config.yaml
n_layer: 15
d_model: 224
n_head: 4
n_kv_head: 4
head_dim: 64
d_mlp: 896
vocab_size: 2048
activation: "tanh_gelu"
norm: "layernorm"
norm_place: "pre"
norm_eps: 1e-05
positions: "learned"
qk_norm: false
attn_scale: 0.125
bias: "all"
tie_embeddings: true
parallel_block: false
init: "normal"
init_std_qkv: 0.03
init_std_o: 0.0
init_std_up: 0.03
init_std_down: 0.0
init_mimetic: 0.7
optimizer: "muon_variant"
lr: 0.0105
lr_mult_qkv: 0.5
beta1: 0.93
lr_head: 0.00522
warmup_steps: 200
schedule: "wsd"
decay_fraction: 0.879
decay_shape: "linear"
final_lr_fraction: 0.0
batch_tokens: 65536
seq_len: 512
doc_mask: true
train_tokens: 406400000
steps: 6202
dataset: "wikipedia_en"
MLP neurons of a small language model. Each row is named by its layer, matrix (up: input weights; down: output weights) and neuron, and shows model dimensions 64-191. Each number is 500 + 40 x the weight over its row's rms, rounded and kept within 0 to 999. Numbers have three digits each.
After each neuron's rows, "fires before" lists the tokens most often just after its 100 highest values on Wikipedia text that the model never trained on; "fires on" lists the tokens most often at its 100 highest values on Wikipedia text that the model never trained on. A number after a token or word is its count.

L2.up721:476518525558521461467565539497436485534526530476566511523516517511569479532437411458430557443509456429474508478490488459565435447486529531511530529500478432512500497498479408519553445453504470511502495470490511509534493436494486517495552606567527498557542513484505470507460456470521455538482505466490475483522487512479541471442501528515507501467525494504415558516447525514570538539490
L2.down721:520492531501497479495460518507498484509518499583572500423494564525512499511523452545528512517517416410477472532550511443454427506565456489497456436498481524538492582458434492494490466494468464390491508440463517535499541522437571538537574525574437503523553510452478548451531472443544472475475476555552521545498489504472496562465472460512466479451568463564471545547470525524535605499494
fires before: "-" 70, "\n" 16, "P" 4
fires on: "\n" 99

L11.up122:461464491495523493511496467491542486541537434495515507448472526520499548516542545442528476644544604550514475508546491444480501475586499519472482453490451451485494512533483537519491541573620475545493443505436526436542465535543557447511500436560525471466468447516545488429554445515512547480485579448447521495492510481523545449540548522502513509497501510521562525524469566509490436492486
L11.down122:534428427496583477497531489488515478566570527534500445447528523451535522535502487432561475566521466547510487493472516530465516571413534519516524538459539447560465477447478490466461571487559565577418490518456609503533493511525526485465456520534501481524486559483478484513511553561445478504479427430481559508522499520441561474444475514536552525541449444495447510481435493502528540544511
fires before: " 19" 29, " in" 18, " " 6, " by" 5, " on" 4
fires on: "born" 35, "ed" 13, "d" 12, " located" 8, " as" 4

L11.up209:492579518468481463499524456508528516539511511472432438500510513526450505463575528435520452510545506479544508523450489559469566502539491487508504479492500484436455580494553422464470533539511548497522427544527489558496521501512494529569535402514520548501477472492369514453407472457471551394515512542516417510521442471531539474549548521522452443474471476535479520525499506431490528472560
L11.down209:477602544502552454513509463463505499491484505500515521407476522431479491467574492474518532454493428454435495551459506559504488517504545538416571480507423551494434522482596470511454564519459542535494467449508495500467426518480392532512486463546478422492538514475475488528456501581466615486544549447538478502501452466541579516512539477444531467437484523485518515519458512572449506546473
fires before: "\n" 39, " life" 6, "M" 4, "C" 4
fires on: "\n" 60, "==" 9, "ly" 7

L9.up853:514530526463531507480438570507545543519489490558445486534450537474488566487438567510506521535491589545504511537482506477511485550527519531507499526547561492535514514462534437476468456481497497489521551439546483496423507466493565481498513470423500425433521480557477462483553516521463506464528458512461425464505542494552503512481442542488542549546477524564482495537522462479514482473503
L9.down853:465544502502474510510505608507449481478543561484470448522400523459503549517444513518537488464479475552481539524489465490597423526466447534578493498495524480475507493521545469425484473495509517472519505533585448552467509460501512522479494450500466425506520436535500541477445570473470452494517427516451409557495509488545472474530532558497552488496498495557462497586439479497420513528551
fires before: " " 20, "y" 11, " in" 9, " a" 8, " ex" 7
fires on: " an" 94, "n" 5

L12.up176:501486559597491503552545472465458487485499512568466474532462506517461555478535530516487519477472494436476449530492531551563473403601471527554476596547497460470506550527551502495508495413483462479506437510575569465499469446509485463492525461529484428477491523496378547528477517466498461526514561569493486502563477521487495487503498449470485442534527475606553534574488529455598537401490
L12.down176:514475527524491467453481478461452479541507491473489525531466530519584474489493511461495497534473487510494484555531459518532464528508473528507467453550553521458509470485583515479470509505480478465523568506579513515456442454530517561490452438439524489487557528515543499482528573483480486455567488494540480472481479530528516496484460548472527514504498482497526511490485483486500510447418
fires before: "|" 88
fires on: "\n" 90

L2.up748:512525530501456469532551517476518510526451480472462500486551444490581520538515480437527529481455513500462510512489457551527471548494490464478487473531505546468621465460569546514504495494508545509463510564530544467500550499530515381570523470513434440549440426521552503432548515511542562539469523554477494514424431483514508448498534536593440566468460551522546505516515533529505450498490
L2.down748:556473495467545548434503513486561493481548448510465456506549456489497517527464561492495496489517506506495508522545455524464537467549458537462497499541507507434488460470506505563447453496461481594502500503548528419455581448492513460549536488405458502575435435551431464551529498522510498455421521482521534508455447480530485468547505509493468402455505519503532468498540453519542479566596
fires before: "\n" 37, " as" 13, "-" 9, "---|---|---|---|" 6, " " 4, " Re" 4
fires on: " |" 39, "---|---|---|---|" 31, " such" 15, "|" 8, "\n" 5

L10.up635:482455529547511459497483464554469544465527479406580514500507494526510525517528542547478542543541522524530525491604453475520524545541445546507519486475554494569435494494457488503454540574513501470467435467454500501495442559554530446542544504498506536540445547563580512403524545537470531487508504457417451537491445552472466484570544469513529487431462493531531502462458494500476561486493
L10.down635:548524480534507514425514496512497445555536570531516531532472523435524458571521500440521439501519512577467453484463504599524530475417511445531495539479486541487530494509531538441446512492484512474452495500531498503532453485484460530525509529473529479491434498522463451491454469476518502516523568477504565592495498433490541505438568471473472449473512535482474545434430488528511506499459
fires before: " the" 12, " by" 12, " to" 11, " in" 11, " as" 10
fires on: "ed" 35, "d" 15, "ted" 9, "ven" 8, "ated" 5, "ized" 5

L2.up19:462497468539523511518523504436463498511493462500393464461539484518435509470509555542500512513475504494503396487478491533518475534496545532545411486482596523555530558486474517506508546469480429516506464462436534561482529456543461508498497502462463396568488529592425433509555468483469496528433459597466490512513548481514494466504454533503460456447464494458547446507478544572510431494457
L2.down19:548539494496449420538449514606502515545397496535453456427510536507471448525517529508546505515483412536475461476473509496524528510545483455505451436534502568477444538430449508465520517487472562497513456481470538528508445510497502470537504458536502487527512508463441580500584499479489489460486494528520520453524560512493430563482499591504573551551482524536492474496494443496509523526549
fires before: " |" 21, "." 21, " 0" 12, "\n" 7, "%" 7, " 1" 7
fires on: " |" 18, ";" 17, " 1" 12, "%" 12, " 0" 11

L12.up164:489523445536496400516505499515550564421505519541545546490521552511495552487477476601530543539488481481528474508580489538472454496515467505513516487540519559550509450480413431545448495532514465537495491493474511461485535519467594472558506502511466464478477525509513430517585554490502498482482508566520524441554446559482579500396489442505516470518481531579547512535436479487491538509529
L12.down164:464555508494501516533496458450486500501540491438501540520485508528534510477494521452499521529582542452459485505527466452559485445521523503477506511510420567547549487488503504567412519523464514513448453518583579431462448501525501508474531494496522440527498581483473532563507533508529507453458520554484432495420512506537460506573512461553489545518462497538487449473448522530475491481429
fires before: "\n" 64, "-" 28
fires on: " |" 36, "---|---|---|---|" 32, "\n" 12, "-" 9

L2.up639:488509478401463495503502555574491515479477452551450483517552515492469537477464539472553452484486473579495505546495441525559503468484579484477528487526450525502504529536549565538436547540469531550469481485510491522569531527528479473561453518509457535466408425490480485507528436519530497541458505518493416465431490523506475510390489482519513527418511445520506516563465468562481512450505
L2.down639:523557465503502522497421483505559477544518523494499484490545504454430524408471511398459484480453460591444482496514509547476438491510537436506474480575532525497532466471495461470562515503499588537491412513457507516557451559511498500549566453535424449535484514452469423507480492463566505481514520515529474478484510552522403520411493574455489504475474501521438512515468483466519541453522
fires before: "\n" 51, " " 19
fires on: " |" 98

L2.up651:492575564479498467445449518406485539468526463509500575532520575522535499483472518605504501520567500488432517515490402477538514470452561541491508567531457486499524535554459603489424485464514541505505390473486544454518475498498558507553501494510500511522495523431504445581504438526516519460472492519564527535509465518516549512400520468511400525477518480507513482517486464516442550470477
L2.down651:520433524481437480558476447554490517488513474508530462545478478525542518529481517493477518483545511479477487468492531530469500506497555449456518443544452489490499478548454491491444523475467535516526493522566520540523436488529495494571508465577505583444472447514534478534458504481533533522454483547496414525474506495459534562516511489500509507424418466528401525508485386495488506511515
fires before: "\n" 34, " " 10, " 5" 7, " 2" 7, " 7" 5
fires on: " |" 94, " $" 4

L10.up844:516489501515519544509521493564442471563519479469483518546474489444539534485475425473491555479448501488472550531457468518553492504546512500497538533543563539484528503507553474519532518430475403558468505549569565471460559521443542508568504536543413502479475465504466530477505428468521494486485529566559477472506409503485447537503421526458482541563542538544571475498509504424537502539530
L10.down844:471457471463527498479386498587508487521518517496527446542441481428546532497472448496461561509499456494492475557549478476494412538518544528492551508465482491504456484491510424538515472558480546485454515591458466539439400506502488516534442596530508468528463507492436497497453498504483450506506532478533423513480515514484489511527506449437531478557536534481558498440576456557559528517503
fires before: "\n" 49, " not" 7, " be" 4
fires on: "\n" 20, "---|---|---|---|" 12, " was" 12, " =" 10, "es" 6, "==" 6

L9.up857:478564507424511480461552509512567490428562491454453541511489449527454409455525487541498481489452540547502508485594537436455474472459550500510563573507579534500546433496522469566490490559472485505478465483516503482460479470510510502525567450497489491541432523447404479536494518560475560502456575520451533565519440442481515535444567464491497485569545497510485503548438516515534512492559
L9.down857:524478517505532517549527556507531484539478519462439577543496532475431542454553487503568468521542476487466475440550508473527422494559550477464464503542493496492458529465499451542568558454392526490459471519584565479552550477465470521493590491599581469456503479482515430529493502481510496522536483534467543504454498462526545517491460455509426494529467539531548458530457514587489423532460
fires before: "\n" 73
fires on: " ==" 34, "==" 23, "===" 12, "er" 7, "\n" 5

L3.up46:436463563543503487540463472502518564570536497487576497462550524504469435420471446517467520527545480415491521537570497489440434518474586463479524543478487477469552558457458449522510467511493486527483454504476545512580533482519520541551592496506481438474461534493517478493494413495487475478499522549446453436494487475536536521474494443525487467568604464528467508518415519538609491510546
L3.down46:476524530501504525498475525531475459480538581549530559493530527533520501427520426522464523500553452436463518519480476517478504524556513536507504507529525503510507608506516489512550434537429430411475550501415515474439471513473520460535548498522526491472480501473524496459528499480487398598462559544505500518407474564507498520490466457492473455530504544557416541518496569493494536499454
fires before: "-" 48, "|" 17, "\n" 9
fires on: "\n" 75, "ter" 17

L2.up585:478429526478448496539454499507508525416440512582451571481542498514582476491458527543489529495541495539511458452576452539555488497482564502484543499497527568492495563478444543454520447557473484558524473486434479474521491567491454454515445487571463450502496431516494483493498490487514499552465453526478510465459480491541509505488539478510439478454509466517503466511543477577504451383523
L2.down585:458542440482509542531442505526561494529454534485530450522493484464495493489490550463492468398445456459513519636550533523439507506514539494468492473574492521431453429504531504537510511599420535483577461523466518525536468502542477522548518510488466543488479539426499464465488488497530530438525504545484460459464482488475407521486550505464484478471456489473437531521484513550530544450535
fires before: "\n" 37, " " 12, " 2" 6, " 5" 5, " 6" 4
fires on: " |" 98

L10.up370:520444469452464553469539435488456479522512579514544543472498458491519519511527471533513545512479503522508482523487489518602498470536485536547468548458479494554498431494537484446612472498526478520562407496490531429466551449571478486515524515516513458477502538484459463553453508516446503451453566564533456426508474548487521504382480491561464587490523530535557535514583527491553473437450
L10.down370:467459437566504427526515508472499578477507434538537514502470512447511444478541465514586500476521471514501554465490432523517478426511526588507527434530448438488529451517542511511487415472580460517537534500547496527511452494499511483490525520561479482434530581479511501500424489446534492526473503539461558512467517476455525502450493518558468505494502548435484511533441508490420416574499
fires before: "\n" 57, "|" 8, " |" 6
fires on: " |" 66, "\n" 8, "|" 7, "%" 6

L12.up536:472485506514472493492465494472529560500493572478485506529476495472501495600515433480509443480583563530558492538462497487496491552401538465556474517486505498437519545487558453483572489496501507459492548526463507536448539544433585472453463498504458532419522491442505495556521539552440522525489464458462468528486519492569463447487560509464547491539544556495476455490478403459489485487540
L12.down536:512514587449469510512503529454456551490451485440467470505501461477523541565501469520445584537507581534508521496546542506475526536442497490513500490492517554597519520494525433524408482512519553531465494502516428585486513526538516497490472482476522475485456534463525476484565559433429517434531522523519459512467487467581535454534503484499532503472521504447487491522490415436486545493502
fires before: " " 23, " a" 9, " in" 8, "y" 8, " ex" 7, " American" 4
fires on: " an" 99

L3.up706:511477525529543465491486513519438468510462439525566510525464494526514530560469420518485507524503509455441450523502476494500465531511491472488526450532427444502517525564488442470587487484465555591605464455531538488500514512476489472520484549534520590554500470508505480498499492460513480488460452441494513495454470447550467498390530458473468458494536468483500459511403473503559547438529
L3.down706:541520498474499511476461449486463462496516471551629560417488497525460413484496466554536576584555506469476524522527512484508458447584457529567460482523516495519514530506510506518493459505423458459481469475500524523473477559489570494500531474462461450495488513498480509414569477485525464527506493559572487560567462448545513565569547481567564482488571495524489502550442590507521527534468
fires before: "-" 70, "\n" 24, "P" 4
fires on: "\n" 100

L7.up492:488393431514567587557523489453543513505512508496483540510471473517428490520484505524471448551508502495579477533520508504470519491568496544456451457483399489516620527510544451497535474507479419461512483482427423486550460508498481484523580427472405482484484513548488459488436529525503536468499503519520476600478511470522537441504468514425495505459551469564514559499466487522514513482546
L7.down492:460514501514512504583543518494482556533480508454550507443487478533503516500502540467454519511562528403527513460484501604479450575518508429477594457518508510484451455496496543473547454484425483533544447487453404508412431524542505489505493476471566469506534514469491491440490531468520524500418495510511481470475485494509486503483498566547517520514435453624498478499590497499495489500433
fires before: "-" 28, " a" 10, "\n" 7, " an" 7, "um" 5, ":" 5
fires on: "\n" 25, " is" 10, "ut" 7, " was" 7, ":" 5

L3.up393:519529486523492487518548472439492494529511512516526447445429478526493500430539473522477515512487460499550511517478518511499495525571524520530502500486469443459532481488597497439508518523492443447452468530440547580462551562436476549510486460542481412559470506520531532431469473485488509487528512495505516493451528435542514472551437538534545473578555488514503495544568532550441507412480
L3.down393:545547473490398492514421521553519447494464557461434513469463489473513485581587518496498466535483554494492526541480507465528505493495608490426418486485508467497513528501486475474583538450438498448509414578503494434549458530523553510528457548453490554440562427554433445432481490526445471469522510532517478442430462520528525402512494490495528495531476553555476446549485490500541511498555
fires before: "\n" 23, "The" 15, "-" 11, "M" 5, "N" 4, "===" 4
fires on: "\n" 98

L2.up332:500547538564556531511462504485512539525435453495390512505553533526498399574470471466501493475438576520516480477530441489449502436494548422488389563495536496487521523531450504507502547496531522517451482557482537515498494574503462526522492486485513442491525501533529443502544448505439459522560516591487492491503434585468476499494518483547461613558479544442527459475583516488556456475554
L2.down332:524407493496481523536505540511515487503517421576451575529555476480476502533544508501524578497533480505546482538493554521449522561562474478516508541499523489467564539559429495495526512446505480474589456477457486442456496611515475520557468529448490482474528471474474533493529606488501496523464519517466490476562424592473452530435460548492486541508530477558450491452465487509586507579502
fires before: "\n" 30, " " 24, " 1" 8, " 0" 7, " |" 6
fires on: " |" 79, "|" 7, "\n" 5, " " 4

L4.up390:515512529521538460512513474493415487512403444511493508555499481521424442556529509546542581462525550467535506498504485425507459426438524526440599526515490439513582535526480451468492424470492450504486441514502493478556458531496511477420430504435464460514509539552504500582534507480426560548476475480441568494548526527496484446478510513514495540473514490541480529475502500494514467520575
L4.down390:469477512457528510461498489498478540491465462476472495524430556567425472391462520544510578490498486475474508540516536480445519438510544517441498442520491451533482473504515471500479461502530523532472494528543537457493488513502418507473458529438509553532523527572549515464493468506534545492441488482554510464545505461622485532496404462477549543509485540528593524451501522426437451471485
fires before: "n" 44, "v" 10, "ies" 4
fires on: "er" 98

L2.up822:551552507449519446481419473487524437540403448446439521465504489475484569433430503474505463539526523559484532474568557523463506570545531521554525505525417491471507542531501496435494501521469582519499472540540486506516536576496478450527493449465507523463459452488474464464463503491549477474480477439472483483488449516495426528421494557513489516480542478488526458478500472512555509487475
L2.down822:521459515522534529504404408471519520548588461411493501434560518435464562488498518533526549494509502482468528537500518468484538529514526574472498541412448469508527525548529477471534489512437468503523498549550474438436471539495469450571539449387479486499485514497522444515492598470521410502470517461546517522480475427532484536573532516481517462518502458498498480508451538402490486558532
fires before: "\n" 29, "-" 9, "---|---|---|---|" 9, "|" 4
fires on: "---|---|---|---|" 35, " |" 20, "," 14, " and" 13, "===" 5

L3.up534:515535534444476521447475475497472495539397430535406556522571493495518524499459495449500439519520480509504509481494428543532488469469514515517603463544497523478555530516503555523472453465443502468560505483456514521445501542495453470522445492459472482499464449535507430497512489545498490579483506556515457484492504478605457519476528520478478531360516472518501486499478491519471475484520
L3.down534:501495482480442555443460444551485513533490459500468534436489528518499551471533508533509522482466478523444461494465473509499521441505491449537549493441477497549557501463470515508545499559473538537547532502497525499473508524571478494576534490551467486477513504429511436495530535501499516472516545519485433546434512511490435575452465561433536497519466503446432532536582444462531563463478
fires before: "\n" 47, " " 27
fires on: " |" 100

L9.up614:529560483516511512494472571540484516547455472532514505578443547471495573508432542524554521481475538588516482514472538594521458445516513528583558530543467464527482518576551473453486511499426471466488461507531474557493528521457504503501500512439522435419524517530459510486516489539454459471481498537419383519502458503505516487483507488494500516510469488538487529523555534550450520509475
L9.down614:484570441438515443502467526501521501547507537472514472661426518453509507472500512538456509493501555495483542540516528531533368520508488479514483469483421478505456494453468488441437520496500527485507483485518499440496508479511533567484504568475522483515492516519470495487450485524443514454533444531506427473491492441524487512534510559516526530547518447546484560524518452502566500528458
fires before: "\n" 69
fires on: "\n" 62, "\"" 18

L7.up475:495482535489545525502569549447508520498446464453418476466489407465526458539400484559486596479501596469482564545539577565451484509441504501380426448510448535516526529517477467498541498507572528494530495499536481551480530533455437582524416507491558508489566513509521551476522479531516545510517566497519434467465533543526552476538479426499556549501539468492492537480480408497502551521508
L7.down475:443520508524509466408500438486505512612479510491545510445523520478494505482521540470600445466440504510532496525520518496450520501547470495605493543479534466563493443401448562503478543523492491617460548504438491479499522563523494491463496492509498544448472490498491492477563512490428476504432449520476596544562483499493508510492504481486460464443505590535524480456487553458486528460509
fires before: " " 32, "•" 14, " 1" 7, "C" 5, "z" 5, " |" 4
fires on: " |" 40, " " 27, ":" 22, "T" 5

L12.up175:418559498532524520564466530521500514487500513451551549541526478498474496545555486412569504445529512532426516521481461509466510506526456594486511424515523471540516522485491524467488504516554557512456451494408536478513458527533563417548531559451507525518385403542542477473457448500495522547537508513523506533520478501526565486482494509567553489458437380516444487505480518443560510540479
L12.down175:530474508451491444496485519490443526517534473516481533553530461500460397522548524449532460491429430587498518557543476495487387546453571518522512494563542483557495407527471446461493474472475512416496524558555446526536520500535479602479493417609512465476491533523507483455553550514476426425507526515368500465533504445434482516482568543486530496556524535464528449432531455453574520443485
fires before: " as" 14, " in" 14, " on" 12, " by" 10, " to" 8, " from" 6
fires on: "ed" 28, "ted" 11, "ated" 8, "ved" 7, " known" 6

L4.up255:519401505490503510468438412486490473573491449551540435488529439523453473492508457511443508496605578540486502536462460479513481515517550519472587529498478422520472471518534442496493501491485551500540450518564493486451524582451460486523494506493473493497454548449416481512491496523453476482490464410479443534583491473489424494475488481524446541512514547508496522467518489529511519493480
L4.down255:526486487534545545507494488472444441442459537526471487534544453477505523497486497573457548469571509532494502511491497514527493521470420556472394496546550574506557493516509547512454471494442536577426488510467549436456541489501404513515511500475438450545441509498495495497496543506508481573544495412564519488536545538500483486486520425502501469504497539554498483506546554458467482569529
fires before: "-" 35, "\n" 16, "19" 7, "|" 7, "20" 4
fires on: "\n" 72, "*" 26

L4.up11:467515447529472530580493522595482483450550605429480489483468537487483541513540514531515481606506469462488515566554492476490597478491459493526540514445521529531491523502388426471449477480510512514514465464529591448485496528516501434551533477451559470419521458486504491513492521452511543542466449521500513505445555494554542502472487518468526505506444453558473490488490530453496532617493
L4.down11:532461465563530460435591468436507464516450532514528553468588466551511472449575444520476495437496583477532522411497540549571481495451519504491447531490514496481496546460544475484514541525491533508540497556478454512455491456499485477488555501468494431542548529522499533513477488456504485469596507615507532506525494449519515451459531562519499478538545545440510547489554364556538449461454
fires before: "\n" 33, "---|---|---|---|" 11, "-" 8, " " 4
fires on: "---|---|---|---|" 36, "ic" 26, "|" 10, "|---|---|" 6

L9.up326:517540523550423463519582529451504511587527434529471513563443560465495524484570472489556532505512512526523573467443449545428387516492492458564543549506462480542517513520526517431501485499495504464475580509618445584489463530424538588468545492517531464542549490555512496489451515500530483461449449571389395500570527506489484523495478505484548541505487563476442472522506448470467517524517
L9.down326:504575509479459490512500476508464506527504526499510521536433492484441538459500558531466465509546494459501517451522497481417474575556429530532515544493456511480504518506531458469550554492508465452540505494552529474491505483472459553512536452473453487483489522529481510507443443457454461532566465517431507459431491489522495544468471469436520509434498455358561438521482523410498538523511
fires before: "\n" 28, "The" 11, "-" 10, "===" 5, "S" 4
fires on: "\n" 98

L10.up613:464494506497504483487414534528531504509569464483533476525454447553513486499485514431423575492520543488496529560580474497490507535509438524510443460538530487549407514465436485511488505504491542508462372563456498523559424575511488424494459478459494577448420440594529477446499524550455534475479508441457470456491446519447536540489551470505536447495422472504497449468450548512525520573494
L10.down613:479510518502557565497502435568425547502516508471538520579446468517469485511531452471463522584514511496501484487548486498525539528526552468454463480476595486571469460462477487541467565573564439509473446480481478475465427578555488478489469432444551531539444466551474442422454446560490468508465499501498542441500486557397520509427558529529508446447497495494498537494483511498558528529458
fires before: " in" 19, " the" 11, " by" 10, " as" 9, " a" 8, " that" 7
fires on: "ed" 37, "d" 15, "tten" 6, "ven" 5, "s" 4

L3.up553:552486496474449504496495438468447509480490423576476568537602445470513477436431452445472518446479545556497513557470548527505430565438507559497571526493483484519480413530474414462437552557476533525496485520501497493534537477449549466491526468536392491497505525510488467493493525538508485506477516549445543506488505510503544485489463525481469478516459476492552509463426478487418497484541
L3.down553:516479516515510496482518512459494523461558514486492568473508578429477576492518502523507582410516573473542398510518464530564557536517491523485502455504500518496464488470510514461434494564524546548436456521524492480466554455405483514431457521387416549483393539505517501537519499505536526480510503557494517525562542490567446518479512477560562467449469505480540462461524497512473500483450
fires before: "\n" 100
fires on: "===" 37, "\n" 25, " ==" 21, "==" 12, " |" 5

L10.up524:494504520526544516592547517483573481484475530495531521558442481494490555534485538501473569524479538506564529512498503479435490529475520562505526423453435473562526482487484443452499501536555553444474509485474601556515501566398517557501526419500483485508508528528475489467498497508528576392502508523573500485526472558532500481439492460532500464475455519476538463502527479511516565489507
L10.down524:522471611471535468455391446545486516503508434429510473494510538529498481505568502519483527414462476526504518568533480498515508495468424508556548450554433537518583570444487515448511428465497546571532497513440489479472462474471488485488573585523456458549495500517508454522510494499497458488515577570522512519430435507549518536504574547479549449475457497460570524498519540490479527529498
fires before: "-" 44, "\n" 13, "|" 11, "|---|---|" 7, " |" 6
fires on: "\n" 56, "-" 13, "th" 5

L2.up37:502532608490483509548531520489497513514559515509402511434487483596513535556505480492492524509488505544470478529506524485451501502509452537501549509479508464479582448490559516529495495508444459464537493455521518511483481538495552544585488540442433475457507456536496532487500535469446510486471428537442521496486563504497488414511508494494451594518467522487545564535588484562451491518532
L2.down37:469457505511498507525608546574522530510580519458517519467448437502515508524536533502488531484469361490472469596450467484536543472521550429531550479481540523509472438526510510557504468482514410511532390552516535530424526522519502499466508638517450423520515546502439549523431544517539498503536523543558535547452523443462514489514523475542500526527496443527528471484470466473454442442460
fires before: "\n" 29, "-" 10, "The" 5, "A" 4, "===" 4
fires on: "\n" 67, "," 10, "-" 10, ":" 7

L2.up381:565515530488441473546489548490467526543441467475473530512502462476467611446493553505543471523538491455522577519521531456529498451573512535489517465555460486454534544508497507488526484495478505500596508454502492508535552541501508489570488455473456497472451481464466405526449424514487484469511550509526428436472507547464512510409513494509485467454538493497459438515492523547501572452505
L2.down381:424411524517460517426472539471412510477479479527497494471573458555561564575569500525473446542511478451486540473473527511524525524559538490509537478463529473468519476495479508558513489507451478466515485527556530497453518548463647496566507512473475430474536444523467478512553489554468500518454456466510505604398462540567475473603493479459480495519563415510484490541499439491467415525526
fires before: "|" 61, "\n" 17, "-" 9
fires on: "\n" 75, "|" 9, " |" 8, "---|---|---|---|" 5

L2.up78:527488570481449503568439549521504489454466504495493501526453516476511501459428548540584491527512518535543492468544456499525507521534516498496593605521480547496601527534483539547450521493407546447513435429430547513492479514476470484492507563483457511503505444479509421440510514488446496487431525473490459466498518447457497526446520438500456530488541486500503468496427469479507552473539
L2.down78:491538460431464500486435482538530509478490437506516542482591519548468528448512513509527446513439492521445491517505499546519442467452508548518514511495570534525512492448480501504516518558557599503557459512503511512514464529588422567489531493523385525554455490436511458517586478455477413448512554518483615492535526532494458579497517492464515507554464477499468565565483515495495517500489
fires before: " " 24, "\n" 21, "t" 5, "p" 4, " 9" 4
fires on: " |" 71, " ex" 22, "duc" 4

L11.up46:530520516571521454412508433486509474505483434544499498524488413506463483468457472552435492552559481393475514486466442523529461506547437457513482466458478524547570542504475443457471446500501532541524499565476506448476553586513491511540520493544441463524497529542563487432552521488512458531375555498426481499505491506564523491484562526538502470544520545504553498506578505541481586501466
L11.down46:463528483486484539469545425555488430482500510515531486552477446519502529490541512500480460645538463457531500499492608454545461523533546446441482526522480521529493474494433441526474496499560489558505468476520532521459490457481454555507463548522500439477460522518469501450537501512520518475474435523460421543490512499443475469497500432502463466514564485544559444477554426462426466557488
fires before: "-" 44, "\n" 23
fires on: "\n" 56, " |" 14, ");" 13, ";" 10

L2.up347:525532455508519535496505516469495562507506413502508431522560530537397421496503490554489526469474577519485524511547499510462550558429511475459402485444498485568446575476517436462506561431526445570525486495536474518505540560523490504583546500471496502508487517471548471490576492516481528536503519541474466433479434600524446511525459511590523531491509509542506483515569534532504470481528
L2.down347:552461558470468405484456515457459525595482466564467492488526529517481412504533504549524531491511472501493485487467468499492502554476482429389464495530480504570428488488456457523477525526534469537524547507514503510502595525536517513520489500451475486493513529486518506547523494503525487527544467536435416562555517565602458504483478547514499450445546480521546476513504492443556566560519
fires before: " |" 25, "\n" 15, ";" 13, " 0" 12, " " 10, " 1" 5
fires on: " |" 50, " 1" 10, " −" 8, " 2" 6, " 4" 5, " 0" 4

L10.up700:486448511553594473487468538540524508570508454489548538510484439522472549474430512526451537546457519526482512523478400516464499485480553564447510469515480463419518510494451532480510492548427488556441466567468438491517454502465529472522501501507489470567545533438440527507425545472469540619455498541559527547536473509475513497514566519504463512508546475539444468492471511459465527495532
L10.down700:594538483427457512512557473493474551580489590545419489452475519458540495484496493507550481516464510490454450525508518500431480516517540481501501414494485494498555514547518494529466514445463431460515463572504530562442513479575437488526420557526478477532515485565465479565462471444488530513496508528554517455472516465443544591454484521461548571438488463518537433586474465545510514458533
fires before: "y" 33, "ies" 6, "\n" 6, "ia" 4, " Le" 4, "ra" 4
fires on: "ter" 18, "ctor" 14, "er" 12, " |" 9, "et" 9, "tor" 7

L2.up471:500533429487439457498535515522536546486508525546477560528561381412548491518492430501460506484492551529496490504451468524489495503449558469501538502522511567500504543518451461463472587412483564470516508519502459498460515521434474419455437447572485475554456543459567511522454516503531479473518560550421496512515503520504529514455499507454495515552475470497492587528480514459481508441544
L2.down471:441374565461459495449433548505518500455474444513458511558488467565488497489489528533582426490486530579473536434512490483559553570521485522486521473505567512438496489454520504459428512525562522544498519505565500508502567464478486541400483510568544501524420528569480508462568450481475540463486539498447478470538576529500508400472541479458494555504517488439590511459428494522549522498467
fires before: "\n" 58, "The" 5
fires on: "\n" 89, ")" 5